{
  "n_layer": 16,
  "n_head": 10,
  "head_dim": 32,
  "vocab_size": 8192,
  "qk_norm": false,
  "bias": "none",
  "tie_embeddings": false,
  "init_std_o": 0.0334,
  "init_std_up": 0.0334,
  "lr": 0.0064,
  "weight_decay": 0.015,
  "schedule": "wsd",
  "batch_tokens": [32768, 65536, 131072],
  "steps": 10017
}
MLP neurons of a small language model. Each row is named by its layer, matrix (up: input weights) and neuron, and shows model dimensions 64-319. Each number is 128 + 24 x the weight over its row's rms, rounded and kept within 0 to 255. Numbers have three digits each.
After each neuron's rows, "fires on" lists the tokens most often at its 100 highest values on Wikipedia text that the model never trained on.

L6.up606:104129118112134111104159150154115118113107126193136142156163144101170112096117130096179104119094103171132144131131102128097122132138089106128170108150097119131143089100123105141106118117146157125090135113105122140135152159139118117130085083050114194117151117138100111120175159141141182157129096112124113152116097165140145092140132097153115172132138109113103114144096121151122124139122168094116134160128109129142106072132098101130141119153141156099128135130113183138098109112084152148089154101126126127100150131126090124140137117158090127112122147135148132152087138144187135092140133136119123105131139129108124128139163152101114108106134129114172112123109126149148128132147160126120064152111092139127139072135161119099080139178106072094125116114151099119141096113145116
fires on: " On", " Har", " of", "on", "y"

L6.up441:147117133102069092137119105128155133107143134129153155118142119136090121143111153102121135091144142127159144125124144189135093112136140115131149096123088136114104148137156139097103079155156098112096126158102173134138138109106110139178100134115130147125147156076097122146181097111128154173137138109070124151095093169110085109160091123142130150144122077131148124139152127088135162111126106168111108142125162124132117156145088122142106127113074126114125153139116131106141114141111121135125111129081101114147154135069142111185103157123154133121106123088107160139150112121134159128140100151093130111137162133141136090179109127104105102152124114158117111121113140157125118089141159129100128108120145078116134140167104136168093111155124114121118136116135144126137126159170117
fires on: " and", ",", " from", " the", " of"

L3.up1248:116134148136120143111120129113137115152132182122119126095119174196126128144090092148148107120112153179135137153074163118069102130114143170181106100115106122132116146110124127106143115141127114140093097149128197110088139120159127121117106124132166111114122124089112145107128113137089145116101100137124080126150104147098153117115093166093129154163136102135132083128088120147078167134161102105120139135125126137124145146116107120123123109111143146155134127111143106166104122145131146086131087153137140083127150121164127146110113144089119141119111120118149114058134128124115186128114130101102117139139125133141120104117127105158129082099173127109109114095095134114117135132149047144129120088114083148159152132152107105115123172146127096091113088147112131141128112180142193
fires on: " with", " between", "ing", "g", "der", "ed"

L3.up419:098152167115174116129129095173112094146105159121147131103145148141159151125150142177128132140112118087129128087140164122104134110162136054139129118077155117149128103123086135125125105098131155079121084134128107136143111123127137126130133123140135089089141141145132124187100080133101137107166132108130097134155161121135130085105172142128131126061136134124093120113146116125120110133133153154126131148150126115154140165126086145126148111157148154121103154098077119116130142140119115117127169120112130168129146115098116146098139114111139136104119122107123110120159101153128169126150103088124140149135169117159154115120132173129128179201129101109109173156153091099112169113092113105126141109162121131182129155142204116115171134093103145121160137131111124156119091101134149
fires on: "–", "-", " Score", " place", " °"

L13.up810:130156129141068113138150135108146152119125132117142143113171143111123135108093160159157126119127147117177115158115107142116148115129172113120107111105125102129142125138129100114074108098070144056146132129191139089094155095137153112128094125170102133114117134118111156101107157140127129147111173138097100143142067158112123126102138140071121144153156149150160105145152128130096159144171143123102131110130129106134147141138150161107090101161108089151143118115103129136108118130094168106139154060128100104123115165136125118159117163106110093112152121131111130083139153150156150136114161175124160120120101131125114118164144141143136092106132152157089128078118146153156115158101148115108149118135114114084192152150130141174124111129091144071117144136113120157160112116141096
fires on: " |", "em", "ia", "re", "ili"

L3.up1016:153137141107087148138153115144114147112143113080101151176096164169110110144140102159119136182168091106155121129138137133130117116132130091160137128099108147144087129110116134098160113124134108092119129102113180158148121073161153123113126104127127147116166113160145174140136188122082133116119142128160077109143097130113124153137130126135129121154095130118106110096129143097098122105125134125112126179110105154112116120146145128103135128122132123131116135137103098120123145142112159110124125093127091152133067117094140117124136106175075129134137155106157121100147130165092137158139130167133120105101117172123100137141146148153152116126093112160135126198146126138139135122122135084113128149139122135098102187153157115152149041127092134145154132081121109137133137125128111
fires on: " exp", " det", " Ab", " imp", "pp", " ab"

L7.up1005:114105176155149126153123089130084147119131150117122130096171161177147108114080135099127134170110141129147144145142106154134111108130154094160115115119090151126154104139137129157137114128135136146110129150086128145145126150117123180189149153125137126141144156178130127107141130119171123145157080156122078107131141133121064095103129123092134148118155107141147120149144130100113086114159152145157118131135154117132139153108160126113129122105104101133135123097162143174137164131158118151133084082127133127135111090115144131127135130137087100127116112136133132155147131136148151136188168139106174172128101148121115132112143138112133161114167127103154143118112135165119069136111093144164116122165134151111103157120154154104124119167159129158121195135098108154094060118142134
fires on: "'", "ti"

L3.up330:129138148114168083118125166122091126127113116131163117083107132123115117126095120126089158111168141102127117119130136121111105113081142095139130121142167103158141088157151156110120095171150102142135138142150109148145124134129175131108133118122161136123119125130118163110149147134137122135158174169114142128106161120104177174160055153124163116151180145160144125138124101112131101128139158112123082145057135127132132150138132176146142123108135127116125102101114102117119124104084168115173118145095101127149082145155124132118099156141138156122101150153128131106098107086135156101121097122101117127072151103132124109141104159118067106111112107139123134136148141107106116120130141107092130134074159160106090113134120154136103133127183096135141141114143165124136136117144104
fires on: " –", ",", " —", "-", " -"

L13.up263:100128129090091126122125116142119135123141134086158165131127108083109127100155141103095129129144139104102171134132104103098141138137117104111143119112127104115113126080142170150166174127112104111163149150116203158104126155102168106112137133109154104162142126097134112127107093122099133123100096090116106152112125121168099131163141082135121152136127130144108097139134117155132120149111129135153136108085099140119143131131149126150095146151131135140128116088074085124127106112153149156170154154131106112129170127133191126114144115164108110102117122132092125114131107174102133110175142102128160152117131099160100133164138121149143161156114161153153179119114132106128132136111173105128100137102162111117131132134162128111127124118131106152105125155131111165097099129081100
fires on: "–", "′", " was"

L12.up591:125120149140119108152101119112113112117131124166155104130113146144178116144106160121119137120107099107161111138147106102136160126140156122120143102109086100142121154135103123126140115146128124086136110124098084136145128121113128111175164137138096129086091075130117101094116121155128114104151099111137089138131131133091149131137166147111126108074156132113139117121169123163129133142115108120173122149115143135112140096139147145122122125109135122176115118151128130183089133145176149126146113120135148121145137079088105100127127102129110160157144137111134094127091124186113180107121156122147158122116126119144155108132128143147150132112154144171132166110109088127088118116153145182154106076174112160145128117151078153129158116076138121142124139125195177136127116107115127
fires on: ",", " of", ".", "-", " de", " a"

L3.up231:144112116119164161136116187185129121107137136115152146134077125098194131129121203134149100118150153134127112097163165134122112122116091123147148127100129117093097143115132114153092139153143144102127122130124135096148095119144142138132137126134131126126139137103153115088109136146137117140124083105113104133163135161122162103157133122103109128124148091129143129054132139129116096109115128135124126146113118106128136108141164072160148147109130117117197122149164129133096099149129106137098152091082125070110143131144088099121127095094163177155158101142130078119167174108119126131134095156156098119111168118127093106165128129095119132114150112088134119130132141127122143155141088141159114130168165120145065119095131155107154147120132149100145106155129173169128168113137124
fires on: " |", " ra", " cu", " stream", " code", " mi"

L12.up658:102135131159070129131130141151163140155119163137109129100116110127137172136120113115131134088192146130132118068129107119167157139144090042129116173132155183109075136150156114129130124150132139088151090137112094131128131130139115100136142147135153113143153153156128121158147116140143121111101137101084104125124081145113119130140090124134136107118158144110133163118135136109154147060107114114132152135128131144106138136129098155083080120175118113130083105164087183105165122158167159131116128123118127096105122141100123149125135144110133137150151095096136115143152143112146145097119105102140148121163142137115125168147158142111152130078123156117106144135082153144123122115124157132091147111140125131142113148163147128202161149102118132155167117145150167124091087106121137
fires on: ",", " was", " came", " and"

L13.up410:115134172120146139150131163144096127140135146171115107071184150122103073112116161161139146100114144139155127098101111121114108124112128137150153129122117135153158117152168138124140108134183166153133111147126129110126097146094140169131120110090118196139170137149155138092122129146140154113114113134130134118126156167118124135144072117107115128122138110161095128163112109131134120098121112102152114142112067107085103138155144158156137170144151126103132130154177137134152131110145135117108102131092149154139124132101103136120130123155110133142121118116145135108165152127094149172120155156099148111119153119095133142077117118140080123125170154112142089083126169141095076162166127134134139140123103140128129149087165168119172128141115114150156158090118174110110132079088191
fires on: " |", ",", " the"

L3.up328:164160139099153131111113142139149115111107119134133139097097132178128137155101140077118110109144111110097127134112112139122170144137120113150139185132112173147104117112133147099127129173096147162095157099158120182137118100119123146176103146080136111148131135113118113139139104112117126118170163114137126117155136122112133134126129158140087125174139133107141094138098132122137122168093128128146091143136151137123080151161136110162151141136159093141146113152118082144123147119144133110124089128102108145106125128122125103171142103112141127102152096120151120095128125147098125131127129101129129117112121103162089139173113154139095071105158143131112083094130110128110122109153097112161093154162111126134130106045143102132154175133135116078094148131103138108171143144101113
fires on: " pro", " to", "ci", "r", "i"

L6.up119:128129144136124115125122099152128103102111130133108146115109150133140094100165128108134096132155141126085168081137161133135143143129068093109137127120131122109152113093111148119122153128173148129149121121116107184149120109099118155175131108122124132127147120121101086113178160101114126097117122095173082128091130112147124119143100108139142139104119120156128130133125122180121102133109134151109148123103147123158134054063100131132117114175113090138116132156152163090129125158130153144149132152144075152152146149141132156135130102153158138108139117110118121130082115150163133107137125142136161127141114149164123109108058106113144178106109101109112098136116160121129143148120158131143146130078147116145179179124201136108103146142117115142158103123132137148133105119101127
fires on: " of", " |"

L6.up1190:099133096107131111161159133117152123113118098127157127143134149157140075098098150112141134124101102114167162116110133141093131163142129127136113107134129116111129100134101196115167109107127139090126122113178094150079117115163116105094122175121101099143110141154110109147132125133112143166185117117089115139121132108135101158143120108116096116135148144161127123117113132128137140065083135153101098127116133139139176128135124138119142109172049161112143122109114112147119103140124112138155090161131108103138169140141111151155139125114165131102124122125128110109125136132110093139133159121126114116137161152110107147092120127116147162130134111126104137107122118167116082087078129041152125116127154124149078096135181142124154143096104118110139120103124108156173102160134113
fires on: "–", "-", " •", "ih", " after"

L7.up1007:148108140112097147114175133107130162122099112125123191154109127092076101113118116169117135149132097127154123111144140095126110093120135165151108146135133131106100102115109103130102164157170078085152126127100110120123116084166099135153137102134106163119146184125122136126128150114109165108117131189126130154163135160113174129142091120110115117145147100135069118142120095110157146118100117121113080096109105116126106158168118122140141186147106139096102098159162092129115126129140088126121147127087123114105108123119131134173138147132147148112088135137100125092124097129087142128162111126139119135093154156082128084112086114147118088083130126151101162164114132114116131105144110113141150117107087144148102098096128163121168096145113119156122124155090166118170110119116095
fires on: " and", " the", " (", ".", " &", ","

L13.up991:096128114128141143105111150100141106099113162121164155095127126086153127143124137138135121111132110123112138135086129144107157101122161141140111120123177155150106141111140136146116103158158163160122133158157128173139134149141113121115136145119121104097144121111143099150138146132186144138098135099110159111108148115150137156104153091114133101130120134141109075119171144134080156128149142128141166119122138122132124138084139138180128149110140124153146121149089121106134066110124141160129146112129087139114128152141106174170127118128136124159080136119123084156131123073116180130139090085090113156126159142173167121132092108071135142158128138109169139126098189115094097117138119114140122128110133156113114087119161098103075153112137129145158173158144112108102110127156166
fires on: " |", " the", " 0", " V", "M"

L2.up809:146140127147117101115122181180150104113141111155121129096121078153104125110113096162116118123114181110134143124151091122112111134137101094160113135156139101132119101144154138080102140139172101138130117170147166127144151134138112161112142093102097155121104109106158095138134157110120118143103148105158121170122124141121178088152110125130149125106159156133146122138082130110135156131127084127127136146123157136142100140116145155121138147152144132121112116131060128135119119129188143103135101134120151109099148112141079174126110124129130162109157125133147127178145124125118116132118125106188143100109176153079126122126125157163107118085133147125109098150108163118075120138131132098078135173187162168115086111124154118110183148155140121107104096109099178093111116158144124
fires on: "\n\n", " million", "000", " Cru", " ("

L3.up929:143119124123110142152106115114124138080163193151128107135077106145136089119092141140149138111142165143096138132135112124107108173162154137119149133122120111158137109173161139113094122120148158117124166104162174144160105152133149103150101122110128133121109135087108123148086139159145106104160155123139110081101092122135081129145118084124147113133158085135123118189138149139132138132124095120113159140126105121135128124102147099119088132123159139115113155157154096127114125131100145132110135131144132135177142148115123122136124179182138113176118162136130126079141134169159148086089103182126155133139138143162124135134149135081152156085151102136115123160138095091084139165129144122137102129128136152109092153168136171090122104127101117162169100116105208150127125096096104
fires on: "ca", "c", "ed", "r", "^", "ta"

L12.up420:138140110130149134137117174088129144127127094105117089117112119088122122139119134140132176124144164156155155122149148099150155143121103126140183066108148144148130161160157193108114141134122121128119138127076149185101117144129136189080138120154109096126132121148094134107115159087115169151120128107091174134097135139120150135125120089101138130102155125096143120154125121112121081072152119112125160102106130152122126127120126137141136116097125179114136119159147163153076148139178127150159103131121127132115123108141070094144123109124106136168153108126153116107140159109096177119113134133113114123116143119145119142114151140143138144139077128133125069079121129115081099164177141121161131152087143116105084163123135107129119122133126123096126132149091115121113103156091116
fires on: " |", "–", "|", " on", " of"

L6.up1179:132136152024118099121128133095109152142164140119102149100134124104121134108125135097141165113124130117091120108077072141102170116138151144104147106133135106132118134067134116095120140163142106110118169135137089151158124147189108145149072108156129094157131144159138084135070115119145146134121081150117134128136162116097139085129132131137145159107121111157125144090096096138104145150110117118126058159162121101105153138083119155136133131150113147150174130134161161137123155121142115111134143129131161133151101147116152136124145150141122111149074132138109121116091088115123134097135094126119117124109132140158126148120091165133115084128158132124130141174138169150114133144148149138141159165158165102141088114122116143113145095164133076142110095132128166067131124165128133
fires on: "−", " and", " or", " (", "–"

L3.up434:110168114155127158125119116122158154134101154133095125083122093100121132134082121107111173099153133123099119164080153131174126150159144121100087121125121177086100133087114127168090164147126117110131118080104095151090102111085130130153108123128149138102133125109115104148199137098143086124138123111144090124145124104132142149138126160135081143099106131126122126169141103128169186138137149142118152084114141141143162150168100122121114121110115121140130117098137143091110122126110151121141100110145143121125131130165153127156124101175153136126088137138119137133120079145119119106091122126161093069107114151173125141113141157127102114124134157111123101143154159133141115101099144128133109116133115147106094119135147140102128141114093137111149162122122109097097130118132140
fires on: "=", "Se", " Award", " Medal", " Company", "ho"

L2.up920:149160169157123133121109115119090101133140109142148117121105080147164166134124123158149165097149121136066174112078100119119136113069136138140185139180160145093148078120106082089128174132124113114121130168093138153118142110130106126130144142173154151176203120122169119137147180146077129102135127089137128191171112132154124130108118147154121149137149158166101148111088104078127149143141112114113102185132166158121143129128108152114143160138162122111122144151167102118133130132138166103135126121142133124157129111109136142161126104143120130152098143157137162137142108130158126131132079132111111114128142140141126113096157108113108146116116109154110156115149148134082112108137117145119135122089096130181128133131127092138109113106103092145128144113109145133125108115169148
fires on: "\"", "ript", " life", "c", " original"

L3.up136:119114143134134136108116086176133165155149126192150143097094150159151102124140118115126153129096182118129117149147116094110132080141133146122120167108134100142107146106097161102161158107137113114101113148093137090152096155096171166102166149097103114187150133103064141134150113130164115151150129124137108096171139154139111165141127156113126111165117123101141162088139146148192152130105096174129176148132121113166108128138172138156086126158109143136169137138149138108155138146123115114110093139111092172129091146126129150140091126130157111149144104123126125127148085128111109149121148119132139134126098148166146119137135126133135155088173100118104127159132112138134130127128099110174154142140125130149123142148140129076118153098139103128143174123116133163146083124162162
fires on: "'", "f", " Gu", "y"

L3.up893:137157121172129153129105140126137141147159148095152122139122151136168115156112117120095122131138108115156126104095161144080136150162131131113155141140148117150168103150133135090158119139097123133163117170122137138113126116111117081144174121144143119147112171137157137149094050156110123095166131132122141155143114124129143146114141123179101130133080162177170136135129152147126127137119137127113116137155111123161112107104090096099094158169067100092081136126136104126158130147120098126139120129162116162153105122142092142098125110120137132114123091095132094107098117116098067137136162150116066125150203138115155129160115176195128145119173128104118142127145146129123128112094160149132152140138128123139106111111111166169163099157114091136136159105094145127130104140151153
fires on: "r", "d", "l", "b", "s", "n"

L6.up1030:129079111116178082076132162167132137153155149088180108129118151091099122137168157140163126097133129096158150165129113114108140123125113132110168134112133191138116089132146118159092130082088123165136140120119143141129127115126163160163135090131124114127144146169182077143137122140109146121119165124117153118121136090129150091148145082131099101116145106127131111131169113141133149084176179116165145130112121094140111095138117129135137146134132145128112099189156129098153110142171124126155113171110129180140152113109077149126127108185115120155129149147135176145149129147135110112143163119120117116149129153148133123152082104128137173085119126119167142094117142127159146158136086142170143175080143129098116127139121163156127173117124134149118132160131108111135123140114137
fires on: " Ap", " of", " ap", "c", "lo", "si"

L6.up1212:103157093153154141099101138171099152112092162128143134140147103166132123101142109089150124108146099136133121097181166108088176124123082125113118130149149101152097130142118144112151149151136126119112101131125139091127112099140160125103147071138156163162127117120121141081130158121146155107142074099131127158127150129093125130161129147122139131141087123172172146153175106116123076138125099114098120156089118151133116125104155157109160130109102097150122101148169103128149102156130147133130120110095136118143174134158146119099158131103111077102146137152099100085064161118154125116107081133125123111125133181125178145127110152089089138134106157139143130147096094133085094095097075128166100121136129182101186127134105121125136108168133127127148093136140174151143117133126143
fires on: ".", " on", "\"", ",", ")"

L13.up1:103138102136100164152143106105120096132118135140168098121129148123143174127129119135149142141118116116099144131119153078138142133138143116118121104093134142144106131119168146143166116070163138123119159143180169136120161158133112101139119103141109146119106142102173098157038108135102123140116105103146174116162131063106131136128137129116154115077107105149127113116135128179162073082139142137169135096113124106144131130092129137120117173132125121090134126107135122127112118148134130124138145134143135148119180143103119116118116107137089106082106150124099147138129128115107102105138162072134107159148148108135116133141169150120185121142113173108161070162121107125146107109126109149146121126140164100150158114111125165090153138103145151080100137147107151117110160146079139
fires on: " $", "′", ",", " +", " −", "."

L3.up157:126128103165078137160120091116128136144119141125111138100131131116107150138125142105123097141122128113117128137117148145133146181123109094141149142105136104129091057118121129108128107098084154134160088136115112115141114153114117094143108111152162123153116111126144151102133090140107151153134123120163164133148159136123138117107125136101149144121114074163128134116171157170120129201161156100160101151096182188146178097133139154184117137116097165133124108132145132129097139148128144110168152130116123114112163147129125146149137137092119139074128101081089148085147125087125134150132158079129123125082091145159113124180131139128146159158092134145162110093135080128107143148168124145141137108160103144124150142111159163158151132123094152114160128142145148119142101155151109
fires on: "c", "nt", "us", "and", "pp", "id"

L7.up1204:143115135133129152072140132109204147104089141104098155131170126119128119158142179116121152179113123123113154139176077121113132083111139126116141149111096097149118116117124112155113170142153101123109155145163141135120146134159105145116114157113099142117125138154176149129099101145112163174093129185104158162137138132110138090135089159172137139116120106130089157084086120112140159105139105122144125113145138145103100154107112145113114149129127124143156150107128094099121138164120134120089111139141114173092080115100116140170146115151103102141131130125128109104135152108130151085151098139107150152143136147137129117091128163132140148123114077157128114120092171148108122132113159159139121130100091132096141102097111154123103139140133129147108066109176108087142118131134087
fires on: ",", " and", "-", "'"

L13.up1188:154146164131096140103126153115133164128144102095103118121131049142122119096120144111110131099146095128153175137126128122163099151118105102130147153140128116145097103149143155127093091126133130102078136108158123146138149128119097140130118140173118117147091133119135084141140149142147169122119092100120142155151117130107091118115106095140133134101069146109114138138134141140160126144128107159125125192109114121127088154134089176111122116130117135115124154095155163118140116098131114191134117134147151127128115144099152124120157100106153108148105075123093121108109114125141119167099148099126118140138147130146137104144137158171120120141088164149112112140137137124139113124151111124133146150125118114129106127133167150127146163160092169075102132099164124134100061106117095
fires on: " |", "–", ":", "°"

L3.up1118:127163118129121113106158108139085141179119155118137150121092115136134099153137109120098097083070165135135085166071148116180086129145144149104162082106128140104141137165108131121135119142123133127137123131122127113157089117105155127108143143082153127113178113149120095115129105119168110135116098122111165148177128124170098091098119154129144139153147136144151134093124121124151120119132145113118088161147121164159133145089147134114114167138117129158150162105140146152113095118149087130150085128103157115105127138089138148119084145102079181130118148170208151128112123117100110125128145133142095120130128146148146144099147104176114135168142131147088156136104091129165117098172095126160072100106110138138104134159142118113141150121106130139153123118127120159148126118098105
fires on: "ing", "d", " started", "  ", "e"

L12.up1118:143125153156085070121157143091136099116080157140111105112131150108157155130144121135075140135143157135131167162134128122160138132127147125088111114114108082186114134120132155108182108153117146105107162100121104136141171107131148094122162106116117147135114137124137103157120111150144124123141142142115130178178137141125127137128150147123147140168128175118122099115141109155111113120124127159176139130173124100142165144118139110127132178086165130147140089142128117143115140125107142128154127117163108135133162104148131097128111116146122099090104165137149166119133120130111104149116136096145127156142123068140141109155124102081185131105193154100140129142170119150163152134162122130146153132145119116142108104134195143132155117141155168107084115093122160142146114123158168
fires on: ".", ","

L6.up1094:135149069148064118158139134127116097134163180143133135116109130158158140141143151147146150119111110126148139151139137134094126105119129142148154098093081120148150121139114123126116119155093132130127117166059168133119110092118104121161138096121119115102113078118162110091138140137135140111151118147155106120132103133155120121124124154126136115103104109145160103139073129102157171113121102131140088118132155151119131124097137065176168155136114148155136142122139128107127078174137102132077158169120121123103149111146109139155118113134125127120130156134116131085112162144108133142083166137101113135208086116124165102164137117106134115076145129160113150123143136143141088120151105138147174121156120102130137081144103099086161135136148146136167117136134147117113121115128092
fires on: " with", " some", "-", "ing", " both", "."

L13.up1023:128120146105168144147165130126114124128125117130128170086112128093137135107120148165121111096113116138142116134095137121128106153108100134130123179148169152124146166131132142134144109155153134134113107126148113143099163120122110158114152075112114107145134149161143157090110120129133126144153132095112109147127088125148144147132144142107171163133138126119115133164144086171130124128101086138114169111155132111140116143102087155127139160145151118119158075158140126119125132091126140153102128117132128068161125114084103105095129097132146156122146040121147140145098154147095169127131142125116143131093121094159164123108164168124115127156091143089149119141152123176146148143192157183169124126088130105083136134065149136128078136164144117109125085085125107146150100072105121
fires on: " |", " per", "|"

L6.up721:109080111148113152121171103146160111120138104143166095112109140125108167149131145145104146129165133109071109122103131110108150112158141131172129106085119118106139115120104111152086100158124130091133165169108122107113145157123145105104108165124161088149108115141115106211153120124116130117127168148143154142098117114104109146161135161111147151121127082182157180106172122153133149108092097092111129116119159124130116077149138125161123131124119162109123126133092134134106066154122129130102123139086092100107124115131115124117192117116141138088131160106154118157124096126114095141100110102127155101145143129137097192122125131152126155124151137110122090130088083185080068124126134139106148121168100160112141138095109159128129105079150119113122106125093143146115149128118124
fires on: ",", " and"

L7.up70:145132109143136126116143111128124162138134151138120156101126136139152110116169121127144119089122139094131087099112147148085129125131088103129084105122131109165077138109134117132104126100107122136109141102152116160079128124145116139102143116107149167135145128148140136114174123127146113152095110144144167154121126088146118124128055165121124113110146149137130148130145122105130127130155143140146097106091172147141127090134118148123121162089133113132141144136142135140150110125149106128152135112129192111129149155171160156119177105078047082132129128145125137183139119108117122140049116144166148166142128176159143146131148125135126159108120128152137100123126124061132156170125077118138115105143141148151090130150096084129140152132093118162113152123146135137115141097127115
fires on: ",", ")", " and", "\""

L6.up657:131116096125133134085137139136135125140203119135109140141112130152178128138124126106137108143120105141111130127143153088076109109084116141086127092108109090149147102145131135107087086122093134163149147130155164114145123122139080083149142128125134078125103116143114132131105069144170107154132136142134149154128177083165070139143107127172149122113118098144139110141114117134125092151129155152137140123122107158092108089127098116122113149129074116116167162102075090178147096125154125151093117129121104091109107119127153107139105158103084134138112144130114110135097107109130125130127105084167078126133103103142168151109076150155130104116178141129122117142183156112139128144143176107113117090117119122129119095158104163095132114115125150132102091096104148129136158171144136
fires on: " more", "s"

L13.up441:147157168162131069105111167102120129110130113118079106124188148145091149104138134114140119119143150131162164124148149127058102134139114114130142084067156123153102110130112147142164163176120167104117167109108101177182125095134183128130147121139128126134151144139135177109087131152164142137097158162116190163166146103120139123156127126106146080169113159157095110144148178163145122114097104122139134178123164146121112128120145135094124127119145130128210113133140129115096133148133102153109120134170157178155140118148153129138144126163100140134139158144165146139125141136127101152113165095117164134104110095151134159103145131106105101110111112152126089138144094152118116118134142120146105105123121124129162160134144150127109133104143118123133157129115137113108127130151136
fires on: ".", ","

L7.up90:159111114148113129149121104138115162132184115154101159129136151123142151140108102166114077139117105128131120141154135099105168139159117163134120116145107096127135162153131144109098115119117143092112154103160150119145134143147153145165139102146099090116152067124101207126118123114103165115156111116145064187160112126145119134116158136121121096128151139160108122101098105133141158142112135156162132110115139132152136202122136130105138102176135136158144180089139148145126137178114080140131114147119130147123150137159130123159107131149143156103124137135125100177172096143163123155135192127133128153100108151132142116124153145112098117113125133038136127099137108119100130083147112119096116128135124092128121105104149120116097136057152155084142168145095137168117110125116158
fires on: " for", "ed", " Best", " in", " best"

L2.up844:132145100114116154140114132127084107131151163120096185123136149092118117116108111129120120141147127133127149099111174148110159133151102155157123160125110112171109118112105100135106135161075130093130137159133162122155117134093164112099100088163141121139102090148110127133078116132145149129133168125168163088166111142118115137091147145124138110173160104171138110111123150159084151149174093147153108157128111111163125129092105205126107086148129160099113139095104147126146150132172113127156160147180091094137142122115121106124124135109118154151173136146112134095071129086166141087127135119132136147115101127117156126147139115152139109126134106127117102149092101109105159147114058104157093134139090125107136115113129104181139096139156129150142122093108139148118141163153117
fires on: " main", "c", "est", "t", "nt", " major"

L6.up398:107139119131170149100119123142136158128157171174126131148109127153110124129053111105131094105118129129170121101129155092107134155147159089107128141126064147077090121168152126134122130154116118115103122152136146112118085126072095107136125139084135136128095143134151143101151152127134059094109147111107118136106179106131121121129133120143106152102117118158093148090129132149157160086140120123144144081148081156104149091134186152158182129142115114114140149111126103132111104112136135132108109083147109128141119117130133114163120112122152134157138144109079118115157122144151110109140139088086147131140141123147094142145152139125136143147147118134195131122125178127116074146134110110100115113167133098135139098124138094167127099097137121147132125114160114105148141147147148
fires on: "n", " of", "-", "ed", " Ge", "ial"

L2.up501:140132149131133101111167174134148125114141103132105142125131151147136095110100099136116137109144113178135107146111153107131138129109106117129122103123124144125103126153101150112175157146128089125119131131140154130186112113125147163154088122123089106081100128078130117143119124085143121147141138103116102130100165087148139099128121170112131100120117138112121116091160144165098091123150067094172121127101113101140157118152157140159126100133136126139134103133105176141108124134097114144109095123137138129123108112148164114167134105095086118127128098133094133131155122162119154126106137142227147144111145098083116126110143124098119110112165155160114092139170125177125117122172169092163104140181109171122114118192123145142115144132151128162142095147137125148107127128100151
fires on: " up", "\n\n", "hi", " Time", " Total", "gg"

L13.up900:114101168125118132152104157136137124119089086127133121130106149112146113085144148130100096125138120073101139110123143103141131103136098130125136117137182158154120141157094175143124091160141121145082169118112165160115113125128131090083141119107136132140169129132139108133115105129128127164142113096096155137124113156120111117114103113171138132118130143147119102173146152083103072115158127149161147147096111112144138112137173114133155163154136113082120121138126161087125117145150096108119168088123167137099117156134156106139144089087155143122123079125136122105143107100177145111145147112117137131116159130135133072188110107144092140145105124130149151091110147110118109139132140104147101109153135080095107134047132129153150147123155153097124139149187116095076119136106135
fires on: " |", "–", " +"

L3.up332:132127094104120133110124119099105126120114143104151139093146147149117074157128154134109138142102095153072148146140118133163103153142117134081145161133151109121142116167142111136160120127074102122100106086134128126164129139102102139126142139159141155157174137110137121097152118149120113148116116169179111146133136087126146095122114128122137164129144089130139152121116120152121121099134111105143156112114113117099164112132176149083149120185124134126116135136133096152142090106133111085149110134107147131109163106123113168122162173151119088077126119153116144104129102101137099098155126134099140160129089103160132124063095105107140137159163155141083145110127140171089162103150079117120066119167084151130139103077170132138124154166115131108122121154130119139131113139151121
fires on: "ed", "ing", " of", "d", "red", " studied"

L2.up76:170113101118155166116096128128143102130122170146112133128097076106143168134067129093152126156098132153112127107130141061114131187117147106114143118120085154150125128145142092149132113127104121139136142131132113117110116102143114105138163134111111093135146116149120144113141174157110113121152173126137092161133125181174131130095139097139141133129116113071158117107136164089146103092127148123123106092143138117136150133131108134134127100118148113138119103127160079107139144126110149138121120148119136095103095126132083132112118116104177140130110121138099100101151155127112136094137161082161107114136135149142096104102127148167142130113091094135157144096122172173087138174118152107118108090134135111162097154110132113155162123136137096092127110112135131143124117124153156
fires on: " of", " number", "-"